python train.py --n_layer=8 --d_model=160 --n_head=2 --n_kv_head=2 --head_dim=64 --d_mlp=448 --vocab_size=636 --activation="swiglu" --norm="rmsnorm" --norm_place="pre" --norm_eps=1e-05 --positions="rope" --rope_base=10000.0 --rope_fraction=1.0 --qk_norm=false --attn_scale=0.125 --bias="none" --tie_embeddings=false --parallel_block=false --init="uniform" --init_std_qkv=0.0573 --init_std_o=0.0 --init_std_up=0.0573 --init_std_down=0.0 --optimizer="muon_variant" --lr=0.00186 --lr_mult_down=1.5 --lr_head=0.00598 --grad_clip=1.0 --warmup_steps=200 --schedule="wsd" --decay_fraction=0.554 --decay_shape="linear" --final_lr_fraction=0.0 --batch_tokens=[8192, 16384] --seq_len=1024 --doc_mask=false --train_tokens=129500000 --steps=11256 --dataset="wikipedia_en"
MLP neurons of a small language model. Each row is named by its layer, matrix (gate and up: input weights; down: output weights) and neuron, and shows model dimensions 0-159. Each number is 500 + 40 x the weight over its row's rms, rounded and kept within 0 to 999. Numbers have three digits each. A neuron's up and down rows have the sign that makes its largest values positive.
After each neuron's rows, "fires after" lists the tokens most often just before its 100 highest values on Wikipedia text that the model never trained on.

L4.gate47:488494493472505494480536555541477497435531494488489477470486498526446507473499550543471529442453531512534548516502484489468491511446545543419486445397474458520514535602522470513508474442496542509472522493524548483500526519475444542549476563525491493577519487444464493535522575438517564494446536371513442545511568505491538555535514483473512470523484464508458501534522517529459590439398459468527566477473471505539481546554467518507578487440497527461569531467568475437471516496561551
L4.up47:443498533483539567580503476510425523459473465488538463561463546464397514451481489505454543505408490483448553547442545415474494435430500398462549468511532561472467483513485456524451510474490498485513552515459483531555453537446589467528544561519521432516452487482490494491481515476492479474570504432529458531466575468484467457518500489477535514467517499501483519536494478456511502531565479460522499549510509458429482429486525492471530432500452522481564489530517539553595484493515571
L4.down47:441460448502487560526482502536578442557492488458482545493550486446552384478503492462525396514532582530489442489483492469489462525533518517470490530516436549488530561472556489508483424545468564553453508483524542532443533504543563530518464501485515533528499571506497450465531575490483470447507466488486527466495495499472508445500420531478416510479544446448531575535432524444500520487520504531471516492545472592497481518487500489437585504549511444540467449488494472489414488536439527
fires after: "ed", " c", " res", "j"

L4.gate311:505570522554455553527541446482531585451495461473472458531537513470485405523492480533529469522519470491442434493476487504538455549500517412494402484593489525466503474515477486465425508478477509483477459471460510531539503476493433470523445532572504523446407453543522473564484542535532509474524576431538455527513503473465521557486441479474527513527472455466499524434468484426461554508450553510478524496551550434411473533567513479527584528517492576519481508522458501470466540482491483
L4.up311:458527454424498497474453474464468546493411498520522466510478477505490498493517504552508520547480483542484504525525475503399541497464505533518545533500494493481441477492513450459529515573444498452504583551469527526389428494480531465550504495502444455498432468490379539429482489448550505489491559563473503571467495487505488438449590471538488526466519487561525511430511477466443530474574466409500502556566517461438522489502480500492545462537469511554515507513502458408530508567528492
L4.down311:447542456463458528515407472407479537505499455515493448520534439451465504520530540499515440464457504485583509518463476460498479503534551414469490493464457433475523597523450461508476490458555529527446470407472536524479498458485582558521527570510441505502483501423480478509532464521484501528581488463491532437491590508526512586549470465523493454503464479436470485520482458523546407528499501479513440525525480435479435549570517495566474520440515498515474528488475481546520537516482451
fires after: "le", " se", "e", "se", "er", "re"

L4.gate296:459470516554433535476518472516611518502514496536503527480548446467498492521528489485484516458491514513503462484578517505502494523435450467561564516558513445495440486576518562478478412492497486482475428511466476482479454530506498527412542474514518555535487485549465486491549515471483559486535390545507481381518502479450507420480456484496540504535504431548467520493571476401484490493482530538509561452522494507540503517497521474486456568461452514551433520550416446474588541513480498
L4.up296:500471504516461556507486526472494508481484420506454507502509418592471524568487458544425515406495592465486567458614453467489496471456525560531543534511551456478566459486471547497513533491532507429521462484535508495593467496497495473541473482533471506517510463495498515576477550406482564530481490403485501448543529489514453446484496545516502478563537524485526446434455484431532463490477542491533523433492536584513534507473491452444475506544505524517493528561500521491533459535449445
L4.down296:538485509484477539506481537481491433497465533549501469404554481549464539577442472479530505486452487470453498533530476466604449513498527492573436542536468525477537615514508439486462468478485524469478505539570480452577538528507501448534525493550542425487473514524502442427449510513463493490457449473503444483582530500553491582475453483462461523522531500464511473463502518528469568414620456474478533548496527516491500482513524554544543469562528518490499538552549564502532461492499516
fires after: "ar", " of", "u", " Mar", "an", "r"

L4.gate231:488551428460471524539526482488507530572435423501451538532458505434512505525491535523527565467523482456499420450531527500519472506471487480475536468493466498518488522490550470578530517505566487450431516519550458528490527462590473581540443450540503497524549480559498435547466495394536520441501528505504498556549416471559470494474476563490435508439488508437473456503464466456507452565488517573496466565504519554504560566506584470501465473526489512460476570515465481436508469455487507
L4.up231:521448570452528506540455537471510450503460481473506531540559507541523480553542466553485503526535486480464479405530470523489530499538508520523507450524450570523526409554473473540527542533562531492501535492536487535444504522577434459589441515522488522503522534529440483511441533491515576483495503489442541554540447522473535557439545466531479507545526467474504513427563495521534469515503450452476526588528525456446527557498541531484539467466476542464411569477524484442479458392548542
L4.down231:517436488429470470570553501530441473461523519509510482495589506470540434504496506519451491525468466496497437475468544514481527479540494503517568472533453514522486489454527529453488500506481573584579505451451529499465416585514471488429477533513546520475492499526439594496515450501495508577552570448570537463509511464506484555506498545518499535502494552491484551527521436473492428597536448497552466475551460497559494527473496486409518511420562539508490399488527510517457473535531528
fires after: " f", "ar", "em", " s", "er"

L4.gate270:515495500593474545499464574463573552478529555503491510507563458563468540489458394491471436445506540478485512546484578428490466542541469530453556517502461473540499516445561508549500607490507417493469493545514437404488486564443542483508485523492523484467437504467411508469498492542502500500515583466499477494480493465536539533513510495512517497507476486511413498492522474549469441538511486529523471519443431415495462583487478550482482496407514487451528434505565499496515493505512500
L4.up270:499491477529490486563540509512553548476468528512502531501535457534486486464503474538472475472474473488518490545539501503510440518547515516467512522511507504533564438421506528429477517536436436517496504482533453451468443576493535503513525470521574484451491499474415472479470489506488490461468551557427558573474465602531518512469548535474536530485519537528411473551454497498517474454517502485500504560496472421459444506530522521437470523391498501409420481504621494609496503527568471
L4.down270:541503533479502438541498535509484524455536518562552486475479456515540402424600547509502577534523468486479528466496492481550442451488460623438466556528533493475533459483470476463529436541507501518460572527524489528440437530462522508557515444552508500467530449471477544481485509519563500505474469542462575477447491503442522451484491506513520517511454506533507536486513485529536565486465550520494600606532538482478475551424490553498492432527457501486384545480510501535493490485537513
fires after: " d", " p", " in", "\n", " P"

L4.gate144:538551516436475482488558489507562460510506509484595482435468467506423504489504443481502460522521499531545531480502489535509474541544570483479528579472490533543467456492484483451495544490523477558468478477489492510482527474524477493509564465507551558470541527460543401456476519464471452437460524462438495496531563554493408533447585484448567529546561451539409468522477464487505498548476505437477551516559542494490464510513529448379542495475505491539513484576423482509472564447484516
L4.up144:508459517473476529480538449479529444531496540569562539456529516495492464444487480544449536503515496547517452452476468546463494524486541434496472513467439465503553505563538482518513492418420505447563537410500462446493480503498507490476461493488514525522532502503495500546440516546500464535539499539510559460514460459488494516540508525489522486611472472486464548617576461562534450447560567536516481483517473578485512555472555474419447449423484481472508423498584543468491496551560498
L4.down144:558550487440522508518496458494557511557466490525521546489495504504485483436487553462488455451450525573418508514460443494523543451539510631614520541464498420455488523505472494492513475520543519465550582498518420450474551408509455511552605509456458506486515508444487542527488482459525415500490540480544518451541557501495515529460459517507488511578512455486467578531471427467484468457499526519475537548509556507509479518516472472438448473518502515518450499499462476454466503463573488
fires after: "an", "h", "ar", "0", "en", "ust"

L4.gate176:446451488441553539457557513558524497516513481463509528406535499533462477613542538462562493481491505461537526523494433430476465488456489506479501570508520493431537489480401512575494540523516499453488488508434441516547529506528502480531497513451559530554483535437504476476430553483526430471460492540541506578508560525509517470512553598541502512485512493534568446508488438521457486485500485567461503472475501515473594487488491495488569451513519460560434544545547519540468514487415536
L4.up176:529513517507498497489538530585434534468502467539445458549520412537521485560450479468516508437512430503506549466552488477536469476506518515504522468497502591541528503503481514502526469503492479514487542497438387568458570514534477500457537378537487503492549513536530551604481457466494536513517472393520522549527489528556466545499501490477491537457530499542477505463536473475533451520542553508500419396436480520431399542467508557524441528544512513486469468481474508496498504511511436
L4.down176:464490534501452487520453468450519467513572552520532457487524531468523564529495549521461506503467529513493505481451505500438561539522476591450551436498486477489445467522589562417599457448541485469572498459555543470449468403536500450465447518484498411444526492475539477477530474533478532473459442496488512557526466479511501542519571411504484528486502502430455471559498560494526470497460548507537552523517508476513455481466506461531465594462549510466506446513503474450575449481539521
fires after: "w", "u", " the", " be", " part", "qu"

L4.gate435:502427497539541468500473485551469407448540467599491522486518439447526500383485476497500541422523546544491499569518481507434541514496553467541530465469534461512441519441468530532511583457499462512505559495472508504532540562468487457518440479405569516503532574497418445435544437432539559580505425543511481501522468507575512520534464506541482516474494505511422527506558516508454489527455551478528493549513518491517509494578501502507461574503494490522498494438493503522516521532491494
L4.up435:496508452531505559537505461491521569509514456485558574514473523505380504530508507442548498493508437449521455436578449491458576448586519526504453469490581553543464571596590501531483538511518502457530539575557459531473477497538553472542493503498487547485544482536500493493440576547444480545458567451515492467483461495528511473510504526534497508571488548478479458497564483509507523576501462432476505404504475517534555532540506553504527486525493567493443506540521531503511506454486500
L4.down435:580495516490558538577490529519405451450481509469499541489448469489464514542551555537495540489465519445491539479512506529493554430443543480533437465435503502584530432445419522478469516525487504522433500543499528502515546560460535515578514475481559462500533553574468508483547529491463597538532534473539515486506545396497436424521504449462505502547558486518431489516519497453444463503536520507528507454475569467480500488531444498532462554464486420531551528489545480469473478535473541
fires after: "|---|---", " ch", "ec", "\n", "ch", "l"

L4.gate171:505555542494511508550496448490447526535587483507500481465537486532492517492473433487571515531427459576457454477527537544563456533538489502504508439453480477490443464483426510493519584452522511519482478523524536492514470503438468412536495475493458573483522457483467451513478433460491513440508471468597431492573453516500474458514556482530493515562534548482499545460523492543447453562547497500500412510520514516542490428539515482419436493451573488532439504544445498445498598508529485
L4.up171:554496509521532442543522519515452514487500517479488465481446555468526451481525555477542584540504555581530514476498457493480472505446461470478485564506502561491458435463512494459531533526479535381499521522477560520506462465430513589513511477504570508526536499467516417520540390485521448413454519482507533485478554487493447546461508551552521512600478449518530492542484511577495521488430520555479437506440549448485462498468558451474518526548422555553490498462510483537517452483484538
L4.down171:582448485506531493433481511534489495563429541527559535583466514521523457468467491570512502477474533527446542497416547519481538416510569441488474483457493474471529541477431467502515482470440553519464531547479543433466538524466526466513541520457504497492538533490525434523532568481491470513467508488486474553506485476531581561458450522590539521494421413491490513554454509448430465543473522496529557534450457448460548487436454467458490564415484537501486534500557499490523472530456458
fires after: " P", "oc", " L", " p", "h", "n"

L4.gate324:499548416497560497461592514525610550509460481492476526533510469462560499500538518439570520509441530446519440483558499494451560485526498477522511452441517467500558471480562497574506558529498497562495502461505518443526479532493477526532434470589518517472501540563509473447471426519514505446488573507533490515423518531475507517485455556469448519448511444572493428549554528490523474430471553496451467428495538489505547508516528537453503483599468541485551482550519472511498473433469535
L4.up324:435468486498527525446484510544428575518522511495476470580529497497540465471507448494418435539504492577389548444474499505484543526487516507515535497469514498544451452543511523548539542485482481401456484467491500526545558465494494469568477517522468558522498476521452535540538429438500494529548509484448539505562491482584505511457500523452467495454568540470477488568551493530484524540499508464483437471536512408474464507497486524565492557487442520471486425566568606469527494545543531
L4.down324:487462519506431497554541504540426463437531477521560500459462563450500533500459461488439468501581472546453548493497515508526559565527473636439482526423605454482553439496418515500551478528461559530465474511481550509474475464533493538490553534493553552563470494485479531465568474478470495426530477463467555445536557571515471460548498506464532462484513541533500493515518492517549445578510480478503486465535538531500448521484485474516506519579466493529471558574468512500515506540539488
fires after: "h", "or", "ou", "ar", "r"